From a checkpoint of a small transformer trained on Wikipedia.
Size: 12 layers, width 896, 130M parameters.
Architecture: RMSNorm before each block, rotary positions, no biases in attention or MLP, untied embeddings.
Training: a variant of Muon for these matrices, 901M tokens, 6872 steps.
MLP neurons of a small language model. Each row is named by its layer, matrix (gate and up: input weights) and neuron, and shows model dimensions 741-868. Each number is 500 + 25 x the weight over its row's rms, rounded and kept within 0 to 999. Numbers have three digits each. A neuron's up and down rows have the sign that makes its largest values positive.
A block is one neuron, or neurons of one layer that tend to fire together. After each block is what it responds to, as a language model described it from the Wikipedia text at the highest values.

L6.gate274:488483506496486498508499511496515536468476517482524515472489480471496534547538495481520489524512531468489461548474495487515469519447496484519505513529499493465491533540462522488440498510495495519503496495530476524501536532483481529520490518472534485509482481516515481479484493519533478468467508487462492536500527463522462502500512492533518531446473512511483486496514473511489510477484
L6.up274:537493499481515539497516500510495457512533505467461500519488502504500483526520436505497479518523501497516511524538487466520459553482505482478459516561501529452493500461533501515480446478502489505514523504519469516473485491470522513501490518519501540508465505557468502507436485524476464521485494488434456469522469519523476503469490503503516522474477505517478508523444527486479512486522
L6.gate345:535550508470542522512500489456490490514489520501501501501507493517504502513485500503478501458518504506513532511521501499527470490458506475514489495493459485468507506519503500508480518499495481486502502462521525518491483481486453506525527474490503503478477529508458489481503501506521501473484454536534515523515494509516481532484458524524486497504494522502508500552494479543517457501529
L6.up345:513518511492532546481528470493445411452504466452500539468469508493482511476453484523472465549518496465544526496480554505520517514536501488474537487508533499525514495506484454491508463490473529504471467479496547542526528520492485505491497471498516491504468514495538464500496483491513459496497522501481494503596512558483467526530497520525495486489471519498529532500515504532498480470486
L6.gate478:508518482504491511536527489513522552469514506475491495511526502450493522562503567480531496493526502489506483488495515519501531507448508519495475455487485520498474511454492517535501556506484493569530516530530504481507506500513496481513471510517530504508547507494515500463508489488470508514499501529443517445452519488494495531464468489432471466455499466480489468448506445505465493456465
L6.up478:592521496485487525481532465486526503517452521469468498491505520486480506525503481528473517516484469509489511530443475466455526503512485494478496487524521516541502481473512492509500479504478483525497526519515491487487481497486528471503492509471511510462537458489477518514545508473456489494474515471480496491472521458475491531467486539492511505519491481542498534529557456518500537508477
L6.gate782:527499512517495477515492479478493471543454534500535553517523518540495482520485496560516510470512504498504522523488501484462507538551477541461455539460510477481485524519517504559479507462554471508459474485493478511492525489505476541505497469529506523488496506481507524502515545532486526541531490511493480488547514527483475508515517510503477482525478498501508552480469471483472552470513
L6.up782:492490493500474479524468476470461531494475498531515456524488507536490503469486537532493483508476460484531502527477533534496510476515553461465518538488507519503485514515485498480513479532475502499505475447513494480568492509505474534520460548443505483476450459443534486472469525496489502500470489525525537480472474509497507522492488480506497553499456520531491509498526469453518454545486
L6.gate1120:523511489475511496460542522476485487519484461477505476466542536530475539510505542509452479518525492511504482481492490482473462484516503498511523482486529522502492499459497530484485488496489492514469502495488479480461535502508534477512509509511542480514492501561533524477531511506476465521491560516484490520477525493505518506551497486493510455485467501485466520498530503482494488455524
L6.up1120:467473501486540473476463523497498521519504498504497479488479506482541477459525493462471520520505494500511483496549509498487478514497512487520512503473503476471483492494498482528487511499480509526516510484516516529501531517469511494527456521501493531480534498469510486495538555494517501533479467502519500527484495502539496549498493505479519511518524457491455491476505503479477516519479
L6.gate1271:529527476524488483503514492493468491476489481506521478554496463477538492498497529535490485519529487462519496516510498434513497526545473465473484509491518461475509527553463506520541491454490500485474466483511465475516460510511492498514510519502499503516443505494532470531488538527540554527448534511520482469503486475515467528532500541494515526542521458456493491537502510510518502495505
L6.up1271:513483484506486483432489480517487475507500510495492481491449496522464477479519505540498531445508472521524472471514457558461477471484493512521492495534453496468507523484483514491449507528512475483487488473516487507501532483578484546499560495508504511484520497488448474488529515498477489520527550510489518476512522483498482522486474525510497509532479477513530514506461531479479461483525
L6.gate1289:474471476497495481508479544538515496445509509492468483485545469469466473465539513502527475502487538459483493518513509486477510529446475534504516482474507523439501508473493493508526519520464491536513520480494497526470492505498533479542448495446527528556501495498527541507437543500469510462512466509486491507511481461521481546477528465470521525484485489499541456501519471519526497512520
L6.up1289:489515504432446481551485518510495538479498509484513492528519504498495491505462509536531493491513477443491510469492513508511528465500500547511492490451508478492462466507494476500497514487519508553476499456488520546471506528474529482501491512486493514492488511513536513543481520494489494518535498503496478467517526479506501513481482510560477545476493512522501487520508473504449498495525
L6.gate1324:504505513513452434472505487515540505501532513496549522521514527518465500490501527489479508488449505507461503478541489462489505530512473477462476523493521516503496518519467471464488548531540479504451482480543499503516530492525501516525488487506503487478482529493475524519518505478477496478521523514498514473488509536486488493475496568535508508538425498499534486449531533491501497450498
L6.up1324:513475522501465501506514500503469523499500480538482462526481503482502514493505512507518530487482502498504476513499511508516483505485511506466513504514502521514523555513505500506486484533508511446546538533539480458493458520489525518488540509491520443523490512489459470523513523503514480506483559442441499465501451489499495494497490482488487516492498452526494487527498461505498498468497
L6.gate1438:495458478501538527485491500510533482522511528468508483481476480527487461514485455541515518484512525478518493519496540512496494526486497487497495467481518506492461498534485501508482490529491519533481501479475523495499521529455452539497496490519487490537481516492525515507517501501543467533531526552501467476525457513510531507523498500538481441509483503476506487515482496505534548494470
L6.up1438:492499471512493507502484526496474482466472477476526529489498490506522496483475456525449519513529495494523515467499491482501500498523474514466500479464509479496515477508517492537483498498526497528539509500493478495484511479513491505466472471464470519492568540485520513460536566506496519482539474506524501468492495491527452498470468450493490500514492481498478519454481508503525477506501
L6.gate1568:504510494530518527484522476463519503526514509527515504464508518533497527515488500478505511555487527489535419493496524482499492512502505533500531522480478477527490500486490506493487492462512533528541477538424439464518490457549503496504503492487503520481519517520482449475502511498535477518519517502482515508521535508496525505474529468410514505485499532499478506460471513457494502484501
L6.up1568:468504501524466540540508522473515510522530480518504476500495524575533574492483532529507522500477467484481492527497527473463469506527551509494504528478476544497507490472483531465540499555519535472437494518486524493491459488481492484502505490510534478512507487494500495479470564490479500494530487519555488460498489453468417498479488476450534475506475505530455477506513516487459497539502
L6.gate1584:564491478496445504511523501451508503485474460479496501517557513568467488514460518529528445494502524506463500517520534521496511517544470503496490508481478484491482486539491496520470514523490504519534471500492489490530520477537489554520482499439501509460500522501495524504528505499506502497547533518493497468483478546514498476530493504485486499481498535547502544553510502499491485501537
L6.up1584:549479503457493421496514503508504541552490526496493485529533460477511519507493524488504455472512488494539482538509468486501541514473501477466479498514488530493520504484503475519507518461516467496492469489521505523500496509489495515519487492491552497472503510534525497536474508489521507514526488506525506499512451479475520549534495535494520512471547481453470511536498521485493517498503
L6.gate1850:500435480524509544484523497464503490520527574530488517490555457497508500486493550466485515485488464501469511511497520497528447467504490517492535498503458540483460509461520552493474471521469548495482499466503444512528533487532498513491503449491474530500482515506476466495447476517487499517535501500512528463534520508504531503485486526469529480477512525507481558475533494542505516494496
L6.up1850:530539464525559517483547491511525555503527486466491485527495495486473509508532506477461516502470497488513493520507486500484501513524521469451538501479484477529488543497477485463481521493509539500472502525446532511494485500490521477464533536505501541459502493515513480447517494543519478455495520503493489471512516479548502516464505452449527468479488468526516472499562521494516520471516
L6.gate1905:532465493537487502513438455507486474486513546520473522495499473471494557499497492517493526494483493493493493461465487487519463465554539511542528512465521483512482473496532494482454477490470489465544461491480490494516486477478478540498500479487492494476484505542531521516513499485506523505490478581511523531491516495498530519450456491484537464488493506514491526525501528481521520544499
L6.up1905:549470524493464517519505529475535488511491560492521494587505499480514530489495525511501526526473502463496490489510533516535515528511509537498494524472523474432507503490545459495465484554547465483489496506482523471498541462456520507525471465533492530483516500477467501502512520505507529505538492513512523466507520505500488507476519462465503466482490516516484496507504525497508514442516
L6.gate1986:460498492463501522488518479511530490493496515516540503517491508536467520512500499483517502508463501490478512479510503525485446499459474523525494521514489513493519489508524484486467523479476509548487512527552500487505541504529531556506503475443477478428523536490521506526515482528477524541495486496533534513430501505517538494533499481530456485478500469501491495514522472526441529500528
L6.up1986:471517507476493569527507484519480533507502519494508504490507513501512463493477509497478466500538515453493530562575549519466491533464515521484472490495526505507477522540501512507499483435518545533468499511499460460470488502499494489508503493450505546501532530557525503500496495408535497484528490512462489495560483471510531480538503521538514458538513524473510455541492513510530491530544
L6.gate2106:509543473514489521526512485477512499532514486486511504460537470476482494512494544493493518513525547503450496506521509471538505505525473526481532483520471475505516491505479509504527454490510496506459529476463522481558549486455489520520489506484507504495493493491481498442480520495502501484471499497537498498484502508499499498502477509474516498508438489498488522484539535529508500524485
L6.up2106:545474456472465445489495501511502482489545478489520515505476462432499471478497543484468479502500457544514480490494484507494510498516482501513477534488456484517446498481485519516515495512565500491506497506508522536521553473503410491528487478470484457455495497513482485517506463508530496551492496485493521508526520496465534528486519530483474525513525546520446527479465504502470521496473
L6.gate2224:554524509495516520527497487496467485510513518496485484553478520526500459487445499497506519494447485526488523513490483538518518533494481480514521527471473455484503469498468485520505477555477478506521506487528533496506509517521466509535505527520520498473540521463473524479509524490528511500483496512565489469510465547516475527486491524536513509515486488493484420490495448504536457480501
L6.up2224:542532499493505467471483519516485487537499511504514480515492520504509492503516481481492512543495488474501498527529493490494485522560473505516483502480513468495551448511480472498541508479514515515497489518485463534519534521510525470482480501511458477475514507502505509503503479486547455529461552484510498478500488512502538502478528502505504484436474499512454471492473500521520481469518
Responds to: Conjunction after noun phrase

L3.gate1101:505492499503520513452464479468492485518523505520480485526522472533500517495507507483555459465465536474553513517546537489495507527494509558495532486477540492509486499522493500467503487522494522535515499526520473528512530530508557466525524483523531537530502489495504523534498445504492517572498463509442533503510524556492521484507505487482513461452473469495477531490500447504479493475483
L3.up1101:463476527522494506458510475538496501483496485514512494515472501530506471483502453482480500503477537495539494513510444467488483451497495519474526507562489527478517500494449495522489491501532479464501538472496478505526527468521522539496551531501473530493513503519494514486545474518515540504493472492510479472474530486466510459502443523513506486534450506500475481425514442527526458536512
Responds to: Coordinating connectors

L2.gate373:500541501488475537503453517503507512506480523486497463506522473518488513483506542517504532450507535483510527500471513529509466479524472525506543478506522514527481548504496547494533482498490523457525484514460492489498463523511509499525517511482516481508482522521498473483468461398510559492549462515526536501479518514488517461500533549509516548494509526499519493548506524524462479497502
L2.up373:478495521526477544480458458458504479525445524494485500469470449488476518528479546504453492453523502473497468500494537513522488529491468473537489492523501492510510503506522491485514467518483484512487516504452503519463520477507479475464469506487536505484496503532477525504504521483529505483507525484531485488488513541488494495519510488407528468507488533494505502507483572499442487519479
L2.gate507:463507489463484537469454518477530521541506487524464484471523500497546507494469491470510537478491504419505498521494493449469490513555534535519520524503577511462473510485518500496546479499526491514507502485519502490517529513499529525504496522505508524495513513524485540531480536459524491543496509523481506545495539520509531455520495542497485506457457475491513494477528473527474455559547
L2.up507:519486531466482524479474473484532499504463504489505504486535469518515483476469465477517531489501514433477489486484503430510533467530491489507522500493530516515493497498534512459503484496506514516504529479479501478504520491485507504535516516496533472520483489522452507538459537457507509504491518514482497541487521521508507457492491538468481509462527502451510486462520504547489462516522
L2.gate744:495496533464484495530505479544489505525485552482499514455514516491497487524497555460501519485497459512551507483570512514501484508525458496537499511480524472465544540498479467468471512492480481506486495498487511482482462543498541511471485529509512471522521534517508512495511483465493510508500501538532484468471498465473514475516508490498506520477504499502497540477484537478525499527517
L2.up744:487500555498522485518513518489508512488529521467493505459499534529461509472484540472479532453504502484477512484509510507458490513484473471537479504518508522524482570502503476481462511495535491496483525480489462464491474516520517506469481479491494489523553504454547521477447437490535512530526526530499488542465523479527512476504493531503491482518522510484529527477503433503465458486486
L2.gate927:496535535517503510493453518465523480494457525475514499490502496492501527530460506483535537505498493467467527502490498541535499535481468510529463504482534481520471501513489469512495472476508502472476477519482492434490505486472528505487551464509455504499473492465473471459470468483500529531493467522520508475530503497506483487495530471501538473511533509482474543516507494485463419490486
L2.up927:505450488492467503494522517487478515458511536514476537480509515506495511455475456481525502464471463488488485478469517466510478507474475492452511513498474484504476491521454511544498447512515482480476502475538529474491480520494517483484530503504486485477489479470491541515521502482517487532472513514496477532542487476447502472484467463498535490518470488506478519547527504502509510491496
Responds to: Table markup structure

L3.gate2266:483525495471530503506536496483493496491474480498512451429514521485533468499476506504489504475530481509486511535449475464506489491465524512507539504473483509498479499536491509503488467504511492476497493498500512493556462494514486523527545503513496464506467476506520506497489518496540551491506533506560495522443460543510502495498515514512513495529474499473440495470512510521501490496526
L3.up2266:476489499486484473520460454481495524512470555528510496470499446490461507517459488501466541491485528500501483471479495478470525491459468491493519501523533503500462511455503498488493484506482507501516499501479479508491545533489534516456482488481490471483514563493512521557481496481511448503498461486506495492515534483436512484508531506468531468481505486489532546498482447490475490512472
Responds to: Table separator hyphens

L2.gate336:531474489482468520485498546494461523522572463482522494521491470543490507463451499524506515504495471557515537470506501501526525474482476435534506486522517512512462494498505512453545570506476471480500503548563510499522517520503536505501523471474507509538483500464523525493521492477502504473492478482502528490520512478530474514488445471507470497508469493488511449493508477479509507513508
L2.up336:509511509517488487445504500485505520461464487469485507494473553533530497474519549554508503518475488474488541515488475459462525522506509515510502490497534479510528517505468481483469490463496495494519488486483474498537476490479525481532494492528493496509456521477519487478500508517501502501517471474481500489493490455509491533476535532475527513531520466520529529533537491485515475530488
L2.gate2076:517502509460494536520542456517506504526510527489507469485509497489513499519469499521543480473540499499492502481480468491491530519521506521522485526532503503490512509500481470494473505525456519505513495544515474492538537499520517481514515493532464497490446530495466479445419507456506530517487479532492504479477475521474492448486566565479520523475484495477512522489493447507479465527496
L2.up2076:501504487462518546503500441503510513537491480490503479500509452506515525515487481524543473459524508501488522470509484491465531478498477526502482509526514486466535485494466458484508541526438498517532500544493493491474545518505503495476528517543513482469500507482512461483456489488518467501478507518519464478508465495495510445523533520487503520510487522497493502533527499513480466504455
L2.gate2209:508529500499468518477497495483458481499540515505471503513523493513499511491497521549519524518535490450488457448509492511528500485491500526499480466511542506529497444530479504491521486518484464484498483523486479505540480488547491492500492515508526464497501516494494488474508486488504438495505438452517513460518530541553511437504496528479512505524481437481513489507505480531512477502510
L2.up2209:462508443506519487468501500527507516520505465514480518528483492474486490506511541517519483513458527536489526522520508476432530501535501510502495540522479470458498531520453465456520467491486530551519527504502504509490523500505537474554523537525461498545494476479485493502501498520503480498512467488482544499470470482427475538494508491476525522479504519500485497515488533493493467492497
L2.gate2241:499497503512478520500492549528482503488467478516500499492515513460491499520482491472510479512507504511496502481534512533509492471516502563498497466454465477533502445539488542473544482533499477489470513529519492509468470471498511495494429519470518485493467472467445472507499524482455563500481492481508474489478512500508507468467496544569498509497509513487477481515482501491473488494495
L2.up2241:490503524526458515478472550499482486491432515514526512496502540478496492476488511487509461544493512507502462470492513498497493463532494527517509423485474503554487466514520512463503468523516475496458500489490512493483467507477519501508443521498505516521488453452463487514489517478468526486492500483451464519520510506488563489480514543559521496505491487492466483488519488502477511471483
Responds to: Coordinating "and" in lists

L6.gate170:501486512539514502499447551509525460535465482489497515478463524487514507505465526501492497521474502435523462479473525475509490499502501548510484512525519477497498518509488468512494415487509505496515478535469531505516552574516497489502499514505529458504540544482516523471490534487506494500462490500504502500506486487511496495495506493535534453522471476505448492533466532518594487486517
L6.up170:530501482543520477492498523523482488490474520490526490531508478465534499517489437496495515504468455512476520509497512507480557497462444501490504534475523503452483500520517507516519459515489509519483495468523498471500491510528479485500482496490538486540513516494485455483467547509458482524471491488527511504473486509512516500510492502548505509563505530439499502494530514534525508519511
L6.gate229:461490501485484508482451477467491494513484491538499525489557545490493480514540552524517492502532513481536484485454488474489522510494500493526511523496437528510468534546487473472537498497514519525525532446466484473539542485537470480447542524530538493525553497484488497548501494508494492511479513498461546516537497506494518484469485494478494505512494526505498529474462533489477524435492
L6.up229:487514519541525518538487497497482494491517536489499511482527494472526465519491463510488522453518518493527490436456487519499510516520497464505493511504592520507493520496534475557482494477517511501547492471530525474540482501502537518496490504502518473446504512501473497549499518520510479468510489534480483518500467520429513489498492491511498533531500496525492483521483554522506496524537
L6.gate506:488528493528465539511461512516506485505479491530513509507479482497482491515445484477450542541504491454509474509525494516508482504555500507489524506528483505548475495556471510494473484469478528473554500497498510474527499510476531488472460457487552508526513484493493492510474478496528505503476479531491536530518476511505484479516560498520487504530455497474504486516493500497516562504511
L6.up506:490464497529456511445506517519542516531494501484507570501456450483420505558501503505497508536535541509523478506539450528504483491553528522483531475512487490508462512494484524460511488518497522513534501510523521479533497572514525475484468520521512528507519496468480508506510514509538483501493506495436516521516521491471468491484517484486511515497508468482535454558510533507503501519481
L6.gate524:513535486484464492506522495511521487477510519540549498471489531483498491500520505481500533514515478490501497501518486490494492473459495485503498503501492487476462484478426524469516505497499480476531500512467491468546526544487519509429492496430485515510475491485490507472506492536533496511478518510518514488476543482475449420476485494493486529501488491475503520501543529535525502526465
L6.up524:451469508489470500480553495464515521524472512482480542481474529560492475532486533521525495516512459495453449522489516483480510514503462524486529512484517533462497482528476457481473466499480477500502529499464510488544534506512505486530470484532495485455516507517485495521451445515489496513477524482515492468492531479518507500513518484464526503541514479515537547510491461508557516492504
L6.gate723:492475486471478490494483432502480507495492488488499500493462480474486497476521493512513475507533553476482509485474542502499488520486485511511540471514453550502506516481525501519555462479528478560520483468487521483492469451490483512484501495483492540483512482495466533489502467475528489569415517494454496480511519500481472513507510532495470490509479507479501511513478521514532484497510
L6.up723:515487487527499511514526481468471479508522492512472474522514523480468537534526527511525515440525549490481519505494533501478508536492463523525520492485473485501491480528519494469479481478480501500507486481471492561486516484516483537490465490495504526500497522506526488488501490476534486485471462502464536484454532478485498487552474503457475501482528510517451492490500512499506462547514
L6.gate794:509500508508517478484459533516450508527534504495479476528513499520488492493476518484457507489510500512544453487508538471501471489478497498484470449520492520510554509522504512457508502509520512507490479486464477524490584497506508500472507493487473488533508497489505542517529483489526520535537494456509500519489507466478522497490503487471464533513457470470512496534506506530508519509449
L6.up794:489500499528469533489517458499468546453509491492508480481501523475499465508478492497488459487544520508522477455542522476492509474513540521484514473455521495494482531462484526498511504478502480489502522522522466494464489495521524489504482481475506504504503481492417499491477473456529516473487535484449494477506496504472512505483527496556469547522499518471494529538523528517578498494489
L6.gate1093:522540474519525483517477499537499507482512529490517463482548508489495503503514517508474478498482471448505470480516458490513471475490486494481541502538484544517508508472477531470542482511458480531485512478482499542473479505510508497483480513508536519460473464479488527475561486520472469520512473527477527530459523523526510507462523541501504483473488526502496509497509456492527485495509
L6.up1093:518483466521516538480479543491504558493492498494527468528479459478492494517530452501520482491477457485510463494499465483511489481517521510535479513474499515470490467530469492555500466543490474502494482494451548500480484541477487497514490520485500464539516512494487490492537483508559486507479505496501502506429482539534483486501504499535561466450527501518520486534478515478463454468518
L6.gate1133:526499531508504513470476492464512491475484564500506472501472498508515532498487461502461507536486476470453480509461490512454500499554484472502443499504546470479491509512508514491478500490480460478501503492485460483526511505502500504495469539478485475522520510503517505519489488509478508499509505478523474478530509506456495470502477482527511510504469477444504511539456541515490530499538
L6.up1133:533517531493523449492520487504501520456500519514485499499516529555465436479517501471502477508509561483432516467498503522518479487480502480510490521472531484497522499519482486479504455537484529466546520524508494482501497516486500535512533485458483461540503505499507517528472536518503511494556487483534540516521507533510462529544509477509461459470462520460518462516503525501502481472492
L6.gate1268:521556454542522509478489443497468464506515500509544495479516466517475495479467498489546469497497521507520502482473500490490488493510513544511472512461538444490498507452499500510494486499514529513490502469500490493510469503527505490502499475496472474523518518508509500474466516455500505508545502462500480468473493466463504503517515492468483502524499500526517481517529459563525457468506
L6.up1268:442504490530472529528515460518483479499462483523503478513519517501517533487561502490492441464449499460493483478541531518549515457517493494498506506445494497511480515481511501489501453505476478497521533494544448516522506524506504503455495508505483473485464499526489544478509473504512499544502463502545527538466539533510536498454520471473534529519517491500521509453524488507487474517509
L6.gate1346:501468505541476441534495506524479514476483507492499509516481522480528515483501535518502472487473490509477487512553494506530466447476561478521525452482471488499521549474515497538523494488553510512548465503494464495508421517538520463478492526504542518518459518531461474501505463476474485513485526412511464525482506520479473494526516517471537506469479532488467495518527489540516482488482
L6.up1346:472540463492502502469537516455473473487538493520544477466544458470520468517479450473515490513524503512461500459462488493449531518521447512474533508519522515512478512532520537512517505498449449502547534490535528507471453482500508518480499480504535502486543495488446516486521500479485494473509490494530499518510513518501493484502484474519503542449487503476527505502524527465539514501476
L6.gate1374:487485467472510514467497507505515474532500514500540516489543506509509503501491512499516478488493491497461495463522477516529511502493486470521527504524472503457500541461472480489537521451510499499536469470499522474520539520522487470463467454466493461507516492499512507479472480447495474490500493536521506491504495494450504513537535488492492522486526519512453478512491502538494520510550
L6.up1374:506525500498478498475486547526491501551495500463486454490510477468526492467531496449528468495509509542494478510468496474506525474570526530521527482490500469503484456496516474498540497485507499504532525457521502473536543481499461489502535479477522465510467513497516493507494491455536520478525536490488514560507491520482508514524491512506466479471504522508521524480472508456521464506503
L6.gate1499:496504494501461513502488510483480529463534495530493512453509518489551523496488513540464515521544541460520483509505491467497491458529479538507510444501502506495494520482554507471462532502500466493489550540498491504489520528538495507511491479497540548488461539490461489522534537510491499518484571481502516529523507509485481534478516502493463512525523523492509529531502516500478477487500
L6.up1499:507506494489501463498514482474509484459467512494479518518488486487485518488512561468495530515534493518523491515466474503523514463519498511529512502536527484505518541476528524523501461537487502497522550470545533482473496472499491472503494504510449482468519464505502549496429483457499509469498486479477502494531525446436518489484497518505519505508481531509540493511507490541535514520509
L6.gate1688:476511489497519496505497560468467477509512497507483488526492477484509492484469512542519487492511531460483494504521521490468516477476449516497503460529526520504523485519485496518490468518455506488520494513495488462494525530487457453476523479467499505483505534537487536536488530479467461482470520509519522505517510498459510486501549505536514498505504473497457506534516500483507522523548
L6.up1688:517474525456482447520463484497464479455556471514530480469512493483512474476475492498470515507496513464515507467488508465493534511482496524528501509488534528507507537481551475535535576490456461535472494489516457489513453527507470528535563515443504513456548522525502516488520504485542481549495467516523502508526498481492483553494493550530479512526502513490521488529485514469491495478474
L6.gate1837:471481480549520493507480495489501495486532505474480484450500523520514486473461527517498497554501532493494484504474522514545549473517481482471523490445454426527474464537526505507485491474499499518517513494521491520474480484520493476488473518462466516533520469485505504541528517506461476447429493484523474484503513496492483467473494509488525522518494521481502501489517481479486445546496
L6.up1837:535465484523468494534481511488489491492517520496515507505487467510477478449462504521489532511501476443496499496485503458550460488534481519505530531474504446529542495493581480481454498525546506529506541453431499489504501476471503464485506531446474506490496492432495544545519494475516509533474487489492507493586483536509507502521469495500504507476480479482489494519522522535564478487500
L6.gate2186:516513523488493476493488504494557498481479551496508484482493513484465471508516510450476508511501535481447486515507499464543514469481521462467519465519480465475525499495504506513500483467461513463542510500490505504462479512530495489458467530528483462544497507478540496508464503500476519516452484496447535447526500514457491526467501507463480524500505482445511530499493480517552503501494
L6.up2186:536511488571488554554531505494508497495494545478505497498477495578459493458516525471500486518489525449520477498510491494495552513507518552504534531528508539553504482509435503493507525482516485458456444514509465486493486484561492479520480497550491486569478540523449496490505490495466485465497478542489485516498498502471482471503488529521485530504509454495490512448523493512514460460456
L6.gate2323:533489514473497510479477516507480473457539485468565507509531446472538467507504535533471539487529461487490453461484485504504454513436498504498447500552503421495471501494491503512519497494533549486497485479510482522522545525483467509462541496479506524482488517512472463482543474469483476453477493473474478533480500522483491488488536531489560544475524517485533536488504471496509511472509
L6.up2323:504479487532458447513514479524525484466534496514535472501493504498527545527448486499476477456505530519527452499526516494528506505535504480542514485530550516471513475481507469484490434521548504508521479490511478526502501540489485515522493525506517522541503503474555530498483526446506465514527495517476490505541497528513530565463451509489495525513480469493517498506536489486538555538520
Responds to: Table separator dashes